MLP neurons of a small language model. Each row is named by its layer, matrix (gate and up: input weights; down: output weights) and neuron, and shows model dimensions 0-159. Each number is 128 + 24 x the weight over its row's rms, rounded and kept within 0 to 255. Numbers have three digits each. A neuron's up and down rows have the sign that makes its largest values positive.
After each neuron's rows, "fires after" lists the tokens most often just before its 100 highest values on Wikipedia text that the model never trained on.

L7.gate120:133153133088159137170116111102133156107118145136161133134127178113156143130153164098132127122157116116121147087101140100124124123095137146139182127126162160115071131144110142117141086111136135127151154112128139127135167104112123127116086096091139161167126129148178144151129114149118108121143125071096152105177128108120114113142117120119128118145083145149114151125073147136123118176163097149121144143158113188107101153125138125143115159171084078170137116124160124081119144128108146
L7.up120:133132141111116152136101115119098152136145140106146135131131117087158118132146169113108141155122100130100098109115147111115117084103106095143156116102145169153112158144120149169121123078192132137181159136088152142145127161154085158133134141122123099175098192152159148115124133158122122109128133091139123110145148138088133110120139109102158088089122130147168093120140116119090106147102150142116122125142127113084116110134118155142166124172140092131138117085121125090092135107074155
L7.down120:143110125119076113150161130136143140154145123146126098068151153127099108150158134146107111135138120097120119122094125119111073143084106158145143149117086137102161087094071128134105097109130092152124113167135094170157083176164125115130165124132106150152119132146118130177126146126109152135101146116100117142136095154102108126120134130115154102122097112090156104142142106134082092135166099100133121099151104140125120163103112125134160149151132161105104104119076137115111096125134088
fires after: " (", "ort", " W", " n", "-", " inter"

L7.gate217:112133177079115147152148130117121153106158146136147070184092126136089128117114118110145147140125071138148087098158114134115161109090107172140144118132132148135128160143137098105097119131110158157157139103105102142189116112120145150135139121152142109169123111161140116134118131107116140133170128134113072120120124084092159085136099082120126115127145118162135145074157150089153141137123148125125117135132142140152143120158118150089109160138136103130145157071128140127108130117157177
L7.up217:128154188103166115146147113124133130118165175137118121108157131138126146155118156131105155153118133109127099144132161112143126099098102113119127158100143143136156128166134167171080118108172116119170111118117084115139115095134149084138089118109099116124102133144163137085127141092150135149175135131139109149089135131108180096157136108124084114160184097158169123121130136110138148087142117151106097106152132156106134115138115105106139148097106106126123172098108075152128148155136143
L7.down217:139118114119098105088092148131106121130106131131119132109110130106160148128108129104103147136114130078115135122170143038135153114149095108115146127107134175111145113152130121143085105118144145122132152116145126145133176137178087090136111072097122123177098122105129135130162152155176092140130157124066084143128111136089115104154176111156110081089129115143143117090120125128133123137149106087115131147112100105148106133118103127158108095132094138109116138132125114139103096119132153
fires after: "-", " \"", " (", " sp", " the", " un"

L8.gate102:140082159164122094165079141102107150101108124121118097171115127129138153101115142093130130119122188124104138133110180180124121109116077146105150145112118135142133093168143123154116116178153110148154137111117103168128130126102132140163095118179157128127155113152128158100113165121133130092179133119113076094153184128133104104132123130136115154142148153112131118098121088131133159121108114144157153092125099134139160132103133155152140115098116135136122122103080162139166157129138119
L8.up102:107124146118148144130118166121158084147101124126131125088133179135128104121144123131106159102091083154121140144125156147142090119107182109135142112104163111096166148157107113140114167158168138121124112126096108134128124130114127130156109152096189114132115164134133105104155155174099119113162122107144172119054081160120128133130131116123106160118102116113137158119117125146139122119177096108159113105156146148133120087095172119119114120101155116180147102128149130102075142118134113
L8.down102:141119147108122153123118145109152105097075131105108133117135101114157116108149139153137162126156115120112110106105160117135151112113127158094140126152105130128115085119115090171135127114098136141111138130111144164119091137121138134130116141166132084156151164081131180117132124175134153123163132087143122156135124182185104153101152120113177133167116113179189138084108164139093141079116159104139105129145151123145107141163141145154116107161132130095134146140141117155102128106079137
fires after: " D", " d", "od", "ut", "ased", "eat"

L8.gate46:112104123152149120111121095121114133124202119106162135110166126145183122132116073061117130108121139104178132147082120096076141099140104140164164091152113115128106130133120134094148134152092124112098116106136125138147167130087148112145091126143121127155090139082163150116163136158120151140142120131157148114144134149119175124082130103136081125147114096143136111131141124138131110124129120119114146111121139156148090077181139148122101139122122171121171125146118114144101159138149134
L8.up46:165150145156087147163143087129092135152130135145156162163144162142087107160112139174148140141104099106185097107129135133162118136106081106079117119109130121114133147154127129172155133110109161144141148099117122198133097117154154084154115139126136140116138108108137128092113147141122164140133119126183161110136120167116128109133120142146135136108088101137136116155166133157092126077153133180147091142130123135110098128106151081127092133128129103131146174139159096131134111133135122
L8.down46:173118168135111151128114131136124122148102173116095113087084089111141102154150108178137132093130157125110136164110127195109152137124138128114101153093135119126122112120147091134147115073122102137179134139144097114080133117104124129142123130138146164123122121156113087133130163147139135130109116116150168159092116117169119135162121133153136136181114139128136185081139113157128138148133137132137166133151141135136104090117148076157124158145140108127083163156126128171110175127102158
fires after: " s", " S", "ers"

L8.gate123:100117151132138108125107109074126119194125142117141173143113077167113109109107120144137114101162142171127153153134153118078120134120146099102086084147156126078176110104154167133121152147137114102141125120148140115186120140149141099132126150142124131145168156126156146143145153123157126097163084130169154079109145132098172102116110130112129130141116121111166142133122115134130156143154107112156062149103146130127130127141124103115104113136111173137125096122100145135160101152093131
L8.up123:163148124160127138086127113096096137156171063116121179116139142148154105100132131116148105160123191153132184126151162134126107131110101127118169103154135117116098110115147104093137149138112114074109143151130093171154153118106136122119107135090110150141110092139127098166165142100159142113171145092150121124124148106088140173097108126085105135136111103110148128132105149158104125114109135120126143104109151105107168123153148127151130078115124122115116104141107107137135136187140134
L8.down123:109135130110182156140121152115133148132102096131142104139157128102123126177127078111092143101149104089151132123111122095143125091133109150170121093128093070151112099169097149154125119135103110159136123106169114129069111156132120138131104149155126167085150129097144110134114102117104123137129137152129114149132145139172114102137134102137092137129155170128136098129155137072111141132141129102125122115160105151125121181132140154147151099148101128064113166148124118128103103085076136
fires after: "our", "ot", " c", "im", " t", "qu"

L7.gate18:173137127124142112123057135128124148125143162143149128123127121102111178128118124122158155138132120073127104151154100155117145130114140136163114151097104101136117119126063110096127122144112129125130111189096143144146129120124145144136130084109179151101160119150124098103145118139074123147091128114137107135116165145141095168116146137099130124114114183133133176078095127147105128109104155092157137144142130126128099113124109172120083126160133084116087114093111112116150134132139185
L7.up18:132095135143188076179094148133099113136138113090151084103099110116086130093190090112166124143126120145116129106169126150105159151129148134124106101122137143109180133113082123116116098131083126144092120155160133151143128118088122126113128141150126125136102098160160138103151115105121133131135081130103115119102131131128121088095130162128153145080137148126044117148125152130121171173123133152101149137100114102082147128138098143144127141157136114142132128137132105102114132112132120
L7.down18:122163113146169097133132134148142119141130112181107129128132145115124160127198144140110148129120102139157080101120086141120139149154142122137140109097125129132094110169115132132113101155170123143098133142102124105151117110133122184179158120103138124117156177131123168137113129123125173117117121134080107087149146093097122109100168111130171132134150168134089103172186125137151151163151135146088164152135154120123159152167149157118146136103119098123088139113137103135134107103113107
fires after: "b", " B", " L", " m", " M"

L7.gate159:150096134119113133130108155131132144143115129153094148146127154098115143152139121174105153072172106143125082051143128128123127143134167160117108116141112120112128128148147105100131140148106168132118086153139125125134148099153147153117166128083086119084083099143146099160092127136094134142139128128122143112157106169146122120121152156111127086151088066120114137092124131126130107113191157126106109079123118135126161123138141115115117107164118135126093128123124175162124069120127110
L7.up159:170112117142108091116125131142134144139117153176157097120154132120097147144153147136141079068123161111129149074125100129127115141122163124099125088141122089096150120151144096088136143120125150141100085139142108132142148098134129128121190143104087117127107110132151117118117100115117126148099102120092175122118147158137144113167152102139111139131108071151114145106097113146116123114127193173112124088129118161159101144168137143142114073124148121152121186136154148149110121117155132
L7.down159:139126103147118123206129123131133155148110140145130132139106135154083136137130168189111109145084152063088094120128132106122140143145106149144119109137130119124132150134149114121141159125098157102144113107109141096153148109143124119103131096119089115134094083135172127131125130109133135111087131166113178121110153108178128158117177109132149138140093108128131113111121130090131090132103140146083086087146108132110184107140100119151120090118109156131102149091090151152164109100110127
fires after: " v", " p", "t", " P", " B", " c"

L4.gate423:163105161097070137165163127151128160164132125125126120106161115118103084120164074122108119084117159158114090118116126140100112164119122106131159136171122120139113093097121122156176139091101100107100131089170134160101111153154108126138120104111137152143117105093126158092160141144128167118119104156109116116146081163111115148128120136113067102141101117147132115145152118132109126169135147132158159155103089137133084129119151118143098136122171130110144136127141089164124146154106138
L4.up423:169104146127103106158129128124103202146129134092136118125131091110122135116159095093081090106121149204146111112132156146100109111121134148140160111150125147156130124105116120139122118095143108109111144076142127179115173163176147140152115082141135134157095123090151130120149144136140109142118107143146103137134113173130101129140069118109099105162105107129093095135143105124102121150151129105142170127116089134133107112096112120151121163149123169147114152134150116138129164155090116
L4.down423:145070172127089100133125096158126151151139143152140182159138104101088114129142093118106090119161116131097140120145110125116109137107106159120155145178141161149140115103117118146168122111138105142128114103121116177132128125117137173136076132145120115148117100116166140128128101134161112108117153142163102143150078156134129160136066126140102143102100143119079126169143108136111109175125082132115144140125110112094106102123127110123070160102122141156169152165116104136125150112126101
fires after: " des", "es", "a", "r", " S", " F"

L8.gate243:082131147130091136142109140138073090122165160118134130089149137115159079130135146138153135154129142133113139124118119125097127128094127150154088103103118172132109137177131128108125103131122122186115136133121126112132158179158078101166083122114123130121107096078141141106072113118143120125129154145104096151072118119159097113169148128127162126112134155145141112131087111130131099130141119120110150106138118141113154158124148177130119159113101131096157083140082149124134131116081173
L8.up243:145130103129113103113089134156108116145113125143138175138156104123163125108121103116197128178133098127158159117105090111102106118148107107088128125102135108171151135098126138150148105132147185155132123102151123134114137174118115094119151158141138153131128127119139131103099114131101153103119139128128090113131161152159119133152143092114150193112090136090113119161126140135151099160136149122114153091128162129156174172150129138155053142127097136107133121094109119097112119153113176
L8.down243:154112146129155140152130102142161132101135145170129115134120155101137081105151122117117130187054135126118130131114136069149125159172124136140123133090129153143152151134107096151099142163125149160142169167081130122148113152153144102145102092140106102112093174124157116120112159135138074151118111149154111112102126101167123143125172111114110113092142141096166112095095095111130147134081119082104117108108110140122158133174117116137123141125125114127154086119147144141134131163138098
fires after: "-", " (", "|", " v", "\n\n", " •"

L7.gate57:100139087133150186121113162125168165148119126186131120120112117161103186104115090139114128117111138168126121097127146135144124118142117129155144111135105137128133115145099156115122128132142195140125095119128103120106129164144151091142124115135119167150108162146126132101153137164160141152138087096065166116148118146135129121128122099103167164105135102136117094091132141113076124170149111113091121071104118099125151149140089116142123117098142135093123112073131121121115162109100147
L7.up57:107115138159113089143171174132153095110075151103093072082141129101118100138108113147136115158162142126115151125120136137124106139105091109153147107196079118152137105154156118127102122153119132124096080162104121125079114140152101151096143144129106099144129122101115132112113083148115099115113091114143158143121164070131126139130114096131095156106155102132134148151124113180098124103148126123130124113140153103107129147145135142133141092123105151155118117103159131144151061120123147
L7.down57:090079105152131139155109120083130126120133146150147097140166127154086092123156108135060098150144156122113119122114096177124094181131138104138089167121146141118140171135109129103103125148112117112109094118117159064106125130144122104094131154102141112143108138128128121126123146112135096125139096121149193101135138139114099092137116106115125143104108149105144130103160154099160133113158150145096094120185107114132165115134130110115161133141147167094156160132142139160121142129119177
fires after: " p", " P", " G", " Sc", "c", "hn"

L8.gate160:132082136105132100158073109102114105165120145159114081126129097158148136107093161106121129154134144175165106118110095123123105117091190144156158135161142121139110110145139112166104143122142108123104154111171139148129090153152134122128126111154124115077120114149127150111149092149113159095147120132105108139084150154139121155140110112153151127129100137136142116083171169142115143150152095128127151152142132157145175167155090105154109082161109141103090119116118142131141095152153147
L8.up160:169113165107122123153118101097129173129134072120096130137061133155075095155161091138122113158083142144119133120171133120138150126099184137092145104152149132117100107164115115100126110116111131113085122142127101109133149118165122158126169142103103108118117147160106151143140165146161137143177123121148149124145107158165140120097139130170123150095122098087124138128126120114154122127087115155142122135158162066127136129137115156085131122128123113129124165158148110184126128107142124
L8.down160:179143111132130138108183166159087119121128117097139116110129162108089084121119147157163163119106112091123130147087128136134133112128094124135147107099129139160177117116148134087153080132129146163143113111162117163109120170122141142124134114100092169082166114087179116140125149139096109161110146148124120130133154108110118101132134141119116156143132110105140132143118105164156138124116124116090174128122111104108100141100112196097066106120144104145148140130120127135122137121110070
fires after: "im", "us", "ot", "in", "p", "c"

L9.gate386:065099163118150135110132164142107162104134146139088109162138098151128181153103089125095135147078103122126071095111133144144128125128144132125115125130097141089134137131104095144084095134126159106138117115138144163115142169141110114122098122167144149160172111092133181110163113107113115104139137133109102132118163114127139144108127108156103128136117149158104110115140152154140056137148130128158138113123121140124187109141149113123077122134108106080111163110124120169133123093153126
L9.up386:137139112117113152140140109125124129150155132135148122111150114152138154103158135118105132132143124122153123125171110120118155165151176177121083101141177118127112147186123158160120184122148169141169110108116143124152117122073068140110130103118141130116140129125166153073147058104120141120104122077102089113093137097125171157129155072143157148142162131115144144113118115113153167108151134124144113111108126131154107155136157134145105123110139106145154150136161103127163149122103145
L9.down386:138128137121122118118134098170134112132135072154131073099126124114090133145127177099132192100141138129137177125138089128129119128097106119143165140164140144129095130126108124135119138122145113132141085098114112107132099168125104105137114104121101124175126172107120075110143131154144162153157129156101146156104103140120114168124138086144152123086119108097164074097104145121147140119166112092111161124117151121151105103097114121161139106151159114141130182127135094166162152103133155
fires after: " D", " d", " b", "d", " c", " al"

L9.gate18:125144113070148143103126137109138104107187132153148121120137179120115127140148120136107127137114135143116126114162090150082104129137093121120125114177133145127146126112129113124121099130119143158155134131091147141193124093131109125185109102175097169134126088098137125120109167128119120120155130141142118056128133103119141121130162080171122136138084148151080120122140100105125123127148129114124108112120136145130124081116109064172170120095144167112075119140158121156148137114136114
L9.up18:138156121098155131091134126154133128127108135126150135162099147127143127107096155099115136134098105138156156123144138124134124126138185121112119127143151065170115129112090108137147129109095087124098135144103115150110096147139142139150129124163175114117083128124091140095069130095134151178112107148136184073132111126133167093120163097093115110124125114113141109075127152132114099122110133133108103149118088104146103115150111120099155114117149075116129133167145145128159176122162084
L9.down18:103138134101123093146144116137192121132148125108155111110164144161107114122154113102109144137117113138111109141146113126108124147159141126122159128114080117117113124108113126118078144123170131155161114117143104138137168111148122142141095160098143117113095099147138158108111116084136149141145092154178126147111149120146131116115065126099156129126179128105138162130139129158155123105120099097140067081154141149115122156122161127128088145112094149125182143172134141089175191123116150
fires after: " K", "k", "r", " S", "S"

L9.gate409:155155088174137144120133118159160114127138129124132104090140094086136118166114093135202139126118155146124103146139135096120160148136089143113129156126077147141109105120117159109134108117163164167146104130125114119131099104099139165179129107119170096094116137119125169141134137143123157142133129141101173139163101131075124117144124143152143128137118157096106116096192152156105127101144151103144154094122139117148074121141131109157144098116122151138126133152127173108147175132098136
L9.up409:112121135134101152100162154140103128148165085095103127098108096125113130146140127134138107144090114133134149146132143156127125175120144096131150111093110091098127159138125142114151131100138124147144108090106082121108117119113108111148152172128133158116132110109141094164160117119110138137151112141108089165144115124126139148124135085121111112127106117072144110085075142144126168165160136141113096111128150167112128089129169112134145123172166197168205134142127104134143146098115108
L9.down409:157149127137144148108123171118133125107161154144118103141112089126127165160118138116118130130125131135178145121112099062124157163149169092141097164170139088130147104135112153098101110123182129097137111130110123087175120091105125148161098130134129108117106185152120155128116145123105157151138142165121117132155103080079131087112150132155110121088143154112121160135155108149134138142134133160133139155127130151138107152166122101076097164122125195150123122137106143122132112156103125
fires after: " the", " f", " F", " m", "ber", " M"

L7.gate252:124151125124142185080127164154142128121161139116176128112101144145105169107142121152132061111091148121117125125143122175153119146141135097114091105132167131142095178113152117095165115123163124118137102157126095136107190167162123159126141133137170110158132115103144132130117141115141133165100131122095125111125109158110164085155159144095110151124114150132102086151141125140105139134123118104124128147095104137134109108107110124136093109129158167144173150123104160105119178118089161
L7.up252:131146136094092152101109178175137110133176131124107118090141136136130154100153120131158070082122155150095148179140141167124136166159118128115128149140138121109120157172113093087163130132114124109127082137130116126131124142178158138120140163115140089163122107129149151122107157111115151130109109149101150133117110145123157098137160130124143129130069157111072090172150107148126140116120103062125091132126101139113110130116136116132094108114132149140158150067150136103128139125119132
L7.down252:102122130134125143083135133175119094151117144126115091087123100135055110101140151122105131091096132146118112175107111110140140152154154106168088149091137158107148103129157115123115135146094084138124072126125135151116149136129138156182128133121080130090126159133150138149109163088115154136164129126152117153114124158152097071150094140122120130176090158090156124157129113142128158117151134121134125146135109139107126148107123135156116136104145116150178155154147128107079145140095125
fires after: " P", " M", " C", " l", " F"

L8.gate55:105134148105160134111189158153119078104164099145123134103146159138176141175141122113123094165116149135120129143151116125104157149121094126147099128114120081131149127107128148100135125100122162118130136126114134124168117124118134141115124147146089102136103123092106132156127140144131125131112109129140107095133187177156143126084116083152188107122090113095132106117133132134132118131152144102130135130166066150126087140114162097123112142141098141097143151165150077159074124133123081
L8.up55:156097143130182123154142133175071146124110149159116095107092113166135150110164112144134116123118138141155106127118179128116126127139131149076130161155178147121121158121140075121124156139092087144136137127129146118126150112169127159085094136114125120158146093138117155097125108157087148161147100119092112091145148101122131128118121109123114146129115086188100092119162118117133121146129132108162155120142131108191092126084119120132138127091113104145138109120110153126158161156158150
L8.down55:126104134146129149152123131141104151103103093147117124126116121123127153110133128139125075122092120159167118122130135155089129105169151131185149098120123114112190100125126115166134137125157133161129088147109129130115123087171158112090143162112104124147133156137154152131156121130104118077139130113168124132130135131128156179118093134105116129126100111122121171153149185155169122173113172144123198115101155116089148116126115123163098117134126084112150148161167110154107122101122156
fires after: " S", "as", " c", "S", " W", " s"

L9.gate126:147121120103065145148155174083123167110153131113101138116163094120169118117139156138110135131113142123134158088141103121111164122180099168111129119143181097115157130106102078145099088095152140193144116131119117146089119153154179115102110128124132116088151154105148103128141113164157136145170113104094123136119113124138111100094107112104142108077097115128086105122141120126130098126120147117124135174112124157124121144131149150132145131146119089142128086147120140165153115153107126
L9.up126:096134147137130160098127153125089164107134173148122120120098086163114120150147141168108136143156153124149113104144165118074156119163138135109103156148138088079135135152127087117126162079132137109123110156096113141157122136134197123135146103102098138172136120119137149120179110111118121192132155127102120112124158154136140127106112135108145139114097112158138118126148094107097145119100163140095155140162126161132126146160097143105134172132172096141093126162156138145089107119118124
L9.down126:134086099113158177157144174090092135143089135135116137131117151116103082180149125127104147119141099140145154113115126116138123143127133161127109102164140094119132145202105167144159138114078147162113107127117089139094147146112184160069136156130126131119113141151118164136144121136110152139116124103099156120150099108127110107118145089119151114147128115105107119163082135131123130138105138140104162191146100160111106143153086161123154097131136113139126108126144153126085121132110109
fires after: " S", "s", " s", "S", ".\n\n"

L8.gate356:119154181114112090161118131163148122100167117138109136078117118167107128142123096099157151110151155153153077140087130094120136116103149167139141136105136106130117089138151147129101095130135164163163139126138113103125136144102141148114147116099165142136113131140080128118133155096134165146077157127140157153160140145096138101142111129109068165173151115131120176102132129104149116122147135128105156072111153113122081130109135123148148069141090134141112109106143116130133101096142141
L8.up356:130115155090106124097104187101149136154116105138139138106156115139103155110119122143186142062124162131156144146171159118105114099132117147112170108096076090119091159139107099155136148101170142158089123165159114115113144087123112153146104117107136120122150139148135134130101108121092111144099106144139151160147154119116106099145122095172116130130157128119154120162088087127127151129157123131070147120104177128116137121177111124138130114136133132122147156110180115131103115141130104
L8.down356:169103089116094133131132096134128123164153118148100152133143152161146136114139129138117123126118113158157125143128088105141177135112148136164086142162124108173174118134149119154138140150122126137124168121138163136115118102087105143129118143113165128114097123092115100135160191090163111144135149158119104126117124160174158125079149142087097159113120149135130116142125154123157063094078149131144132139129095104100104133117102193130117093119089142138147120122128145085115161120104122
fires after: " f", "f", " F", "F", " ind"

L7.gate312:145114089143111091166150125104135113128123103087146165138141126121137171130081112105125129145116147105146090146151117133120169122117177154138133122133126144084124136151078113117095117152147151126175135071096115089147153156121123122164133087171095132137097108165178118103095112113134140098120125094136107104168119102066081107127135132140094111110134121108095105125132089126129153119129137191123137126099159116137140103117109105102133113131124155121112129094140152145069123106140120
L7.up312:103150136183079095177123138134132156107128095186105140116099149171128160185128123140115097135106097144138097162168158125098107150139146148124141123110141140081125139148101132123099123106150130149130119136133129087139187110094104108108146149116102169134148120153150124141135081109128142172087136079101116098108140094113119126120137105114185110106122134133102113128098154115112122162134137100131139120152134134125128119131193128135088097120131155090126116111097159132119153111100154
L7.down312:139085115149133060120109133141157129087090155139110125139124123120080105106165123132135158102130132128118151081114137072107110108154134135130113129155118118136133140140117126104121108144155153143183137159111110094127104115144124161099161084135142135125107119106098157156105143132111081131118142125132118100153119104163159088140131116085087170133134124163124173165156102167100127073137107127147105140155087105136148115151157138141075124155174137112166147117147128108114154139145100
fires after: " n", " M", " the", " con", "th", " B"

L9.gate216:103110163135136155152153109153089138125152103085117143164160089088152112101082109117086091128154127130132127134193165128142135167111133141136130103112139098129152091126108088194115172157126117119129121098107107123148119157120133104133101175085126160119101145137143167133107115148165118154133111169135129147074128138097096131172091143093133159140119099137133147136122114135178119117150099136170167138107118126133113120153160104119104121137146122112104112096127121124135131149087135
L9.up216:126073156126130107120101113142122117086170136112125135111088098110129112085106131141133138102134161150132108157168161105116154123124112136095119127178165112157103101118148066133137170143110082093109150115130145175124157116157112132121109116099087152153072115158136157160138108142128137110126144127127107096125135139104146168116129121120111140147138148097148149132145087150153160143167170133115169151100148093113080137113098131135124164097116118135140126088113089086114165137120110
L9.down216:131120136137146136133153173185113146147135156145151155096078124112137137156172127154091091087083141170119177152075142046139121125148128112159117139154090140122116151087149127147092113124129094127095095133138144116114141115117139148103126120095068090110133122141103122102148133112114082117119124159121127124133114130131107109102138150144114137134154105118163138123153106122143093143156156141112152140100124148101117089112120129133113133129111148110134148128081102136113182177120162
fires after: " des", "es", " m", "ol", "oc"

L8.gate126:116105159123101123120112093141119100133114173115157127089129101127156141130138098138106153135136114142130116117117109118133171158112071151146156184126142131133174097125146124083162130147159160150126092128158116117151119156132129136123136170098106138149139142078159117128106082124122152114140118110109097173150162110057104114159151108154132154110098148126071093110118150113146141100168149093112132098096137166123126120112109123125073121149150138080126111093116132128124160118160122
L8.up126:153115121146132108117120084149150104096092131132134115159108106139139116128119175145167146126091157105127111104110147164085155141092128132118108109144163124085112092152190162173147124089139147110148142104147133126136154133118105162128134133142125143087143137141155142080117096130111111083141163154170096172122139100099130129145155141118142164109096108084159124131125076123124145100098121146098127101114137132115125121170111155149121097142156103151129159105112088164096134093169144
L8.down126:145078119089146146126141122114130116161105149181126109172111162108129098153098127149126118141130135157107154120085139128112100092104168133122116076130118161100079126179142143149162159076148158115111096125142174134113139147121089137128098123138130126100087098102114112121099111093095151145111133105098143136096138133157162134124137139119187145128131097105147095139077136153162120134151119136086091116131114129102142138134129127171124111166131166124134133133160118112102116073142137
fires after: " P", " Sc", " Sh", " Ch", " p", "up"

L7.gate251:163126067139142135134126115133094150096112123115148157115102134092163113103159082139121118119172125126111106113129117140133142129139131134098074115116132137122104166188102104144091140102140139119157102108102082105112160119132140185143113161135128133102118122143146119140145140123132125115103127129145119166143100119124165134112136143150123091087128116103064172127157111151106151124118102133136067079157150190147109123143110138162112150137159107095160144108160148101132131093141171
L7.up251:162114119127121133160130147161139088124133137114167110122132122178115137130127101144122112122136117094127152157125155142127159150169165112148129135131158127111115111145136124097170130164122080145163085106131144163122148101133157141095136143133124138153122125118143125129167125126073113127121080157131142093101135158099152164117085115144133139118175160089134134134135118145130131126150116108146131101061142171196112109139082109125083121094082131066144140088131129135077119104125127
L7.down251:141126102143097098151186088104106091094107147088140128120081144163134088115154165179149076112149132129118092093101120146139156101135158114116144114135188120117148094116120126124126129112116174085134153101151164127136142142116145165117090099098093135102147103129129154105123152121144149179103140103158101134124182145135142177151132086133147151110115120141105118128079140118126112131106115163111130113159140087147126124143167123156120116148130110127137144107147141108125128111082134
fires after: " B", " P", " ", " b", " M", " c"

L8.gate415:134105143122158126123098127123148120094172154103166149110145126125108122162122113131132109117087139123115088135089070136163134188091109148089089128115124129121106100120108141095109139086117123109144076081095073104173125134145122110152125147094145153134115121109109115085115096112146111100173157100122132131123124106149187149122131141145118126119155132120181126149099090117104113112142149171165095082140148147133092140154121135138140142119093104084123110144110126102108136130147129
L8.up415:161112116104107159111152165169135139107134104117089119102131129158178119109153144117133158140089107109088162118153134121135151122118113137141152162112097164139103157110136136147143164095101152184134084123091132119157135143147096145171138131120162116085125116056146118124147134110133148115141100172138154138117150144120118063126130144126164103096101132151139139108121149117149130092143111112154104066134117131126172115157106146149119109162085128133147106084141158116147158125151136
L8.down415:166135113106115143116099098161129138088131156143109130153130147141088104163130114161102128140102104112156144119157088058156139063102121129151102130122116132135124101128188136112126124138175121147125102129102109141126147138112163154140121097101125153165094160125109127116114105143166147126097195152149130141103113178131135110096141087141116127132112155130099137135083121093119125137103136135141133179098087134121114102140172119150128115117160108156104128070125145121130136111078131
fires after: "-", "T", " t", " ("

L8.gate152:074135144119144114128124146150174124091132126127114077178164157107148136146151108156146143110117131128132092157111155173155166124128159179112127133122175145172144145124055125114098090138163093175168140122149140109126139122138139099127106109168128117105129101091150142115135136106138131115142148123137156124098111116159133113072136119176117114132170141091160123133106133136130125156119159138158106114111120139112114108113137138128170124131149094125116159133127194136187147131129119
L8.up152:146134105125155120124068122118110100158146123159109137087100142129143172134146083127124124135080172174117097133112106150164140110107121152107117120146125147175124155141144155112109085110140115123169143151141131143182129091077160101121139141129091131169125133114135095145106115100141138121136102137139122133088141091144103120163165116125115086145147113124096124107105135113163148126080175091124135138098130135113124134121112128159139186136140083152110139161157119153150134150073156
L8.down152:145115156120127129139091109095090142103125164120115176110126111095159118167115139140130083124147171174112119117141124142117135151100136104138107137109108176098120079113119090107147122126105123191121138155136122120109119121128119100155116168126084081149076173100172133129145128116133100099145125113132133156141143149102121122104158153142125169122138106139117153089106132102140137080129151138091171084097111125158086116146127118152140139096152143155153136117166109119140169101167108
fires after: " d", " D", "ich", " Ab", " Y", " ab"

L7.gate360:099149152156126079128124111131149140074138091124147141128144128125136194157131101111143102110104126097160131146127136119127124162142109122109104116128142117128062156150151138128120159148117119135131158152119090111101103095125101177181136132147148162120086130105093121115134160129147148134135095144176125140176182147105143139141103081115131136088143137093134111120087147141104111121218133129131129166169145119136137108143133108101111094115121107122142109116114124138165123133164150
L7.up360:100154161134119155164123125182139078124180121125114150099132139113131135135118098128146119124115156120121114204153162139123148138155112157096098126143137173120085141157107092111116161112110124130122123146095073147094108104119126117143111161153088146147148174131118135153130157132131130147133092140144133145120153138143114170114101134109130137119134146119089115074111108118128139107172156165095141182132098113141163085130129149132121084130175103117145115099142117103146092127088150
L7.down360:140151126159131160120117109153148083090162130130148135171102123101143128119143151189141120114103100134105149109138108122130101110094130135106150120089134107088123140095128139105105083119142103165092152147112107125131138129124104115109105141139089115054067171094114100113125149109120110136167118133108142121114103140089089096127104145118101129110125088138130125119131110158138149157168160134146117092135125142128145157082142151117153141126098125117061089119150112148130094183114129
fires after: " m", " M", " p", "\n", " cl", ")\n"

L8.gate190:130061153133085142118146134115128126131069146140137142120173079140146170120163099114184127144162145133147115142175119127120141104122136167134137132165111125097092126111150144109126171153135130128158083126094108113164118129131110146096128145117148141119136140144141129126108126115136089150137127154134159134130134161140142159159148132089104136185081103177136088147133133119080147131111124130107130102106131162123142180119149116118128120093084097116097115086090168138119119164130159
L8.up190:140116151126142132149115129152116117166154112133134144144205119152165118081137122135175142148084132140132074166136123150121134139140143140142127140127126110111131106154124123093140152186135137131113094124105159093096092115097116187151141159136110107122124090158163112125129106118117093121134122125110159094149113173114161118143135139112113164147130090179127170157162118133140123077129147130077140098094132132121104165122126128138115127110093109131125174143098160092098119140174152
L8.down190:135078131120101092151105073140125141168083123114118141089127125140127095100174148114122125111133097138133127094150122046125114130112143116125128125153150132136146137068135136088129156123131128119106108081133111098112089106126094115088117141149165121182114140148153139070176087155127102115122134096109150136132108118106119156114137122099136134138114080141123139142147098108140148142125180117137114093095144125164135108119128117167113116147103135144131118064084122145126152129130103
fires after: " C", " c", " G", " the", " p", " V"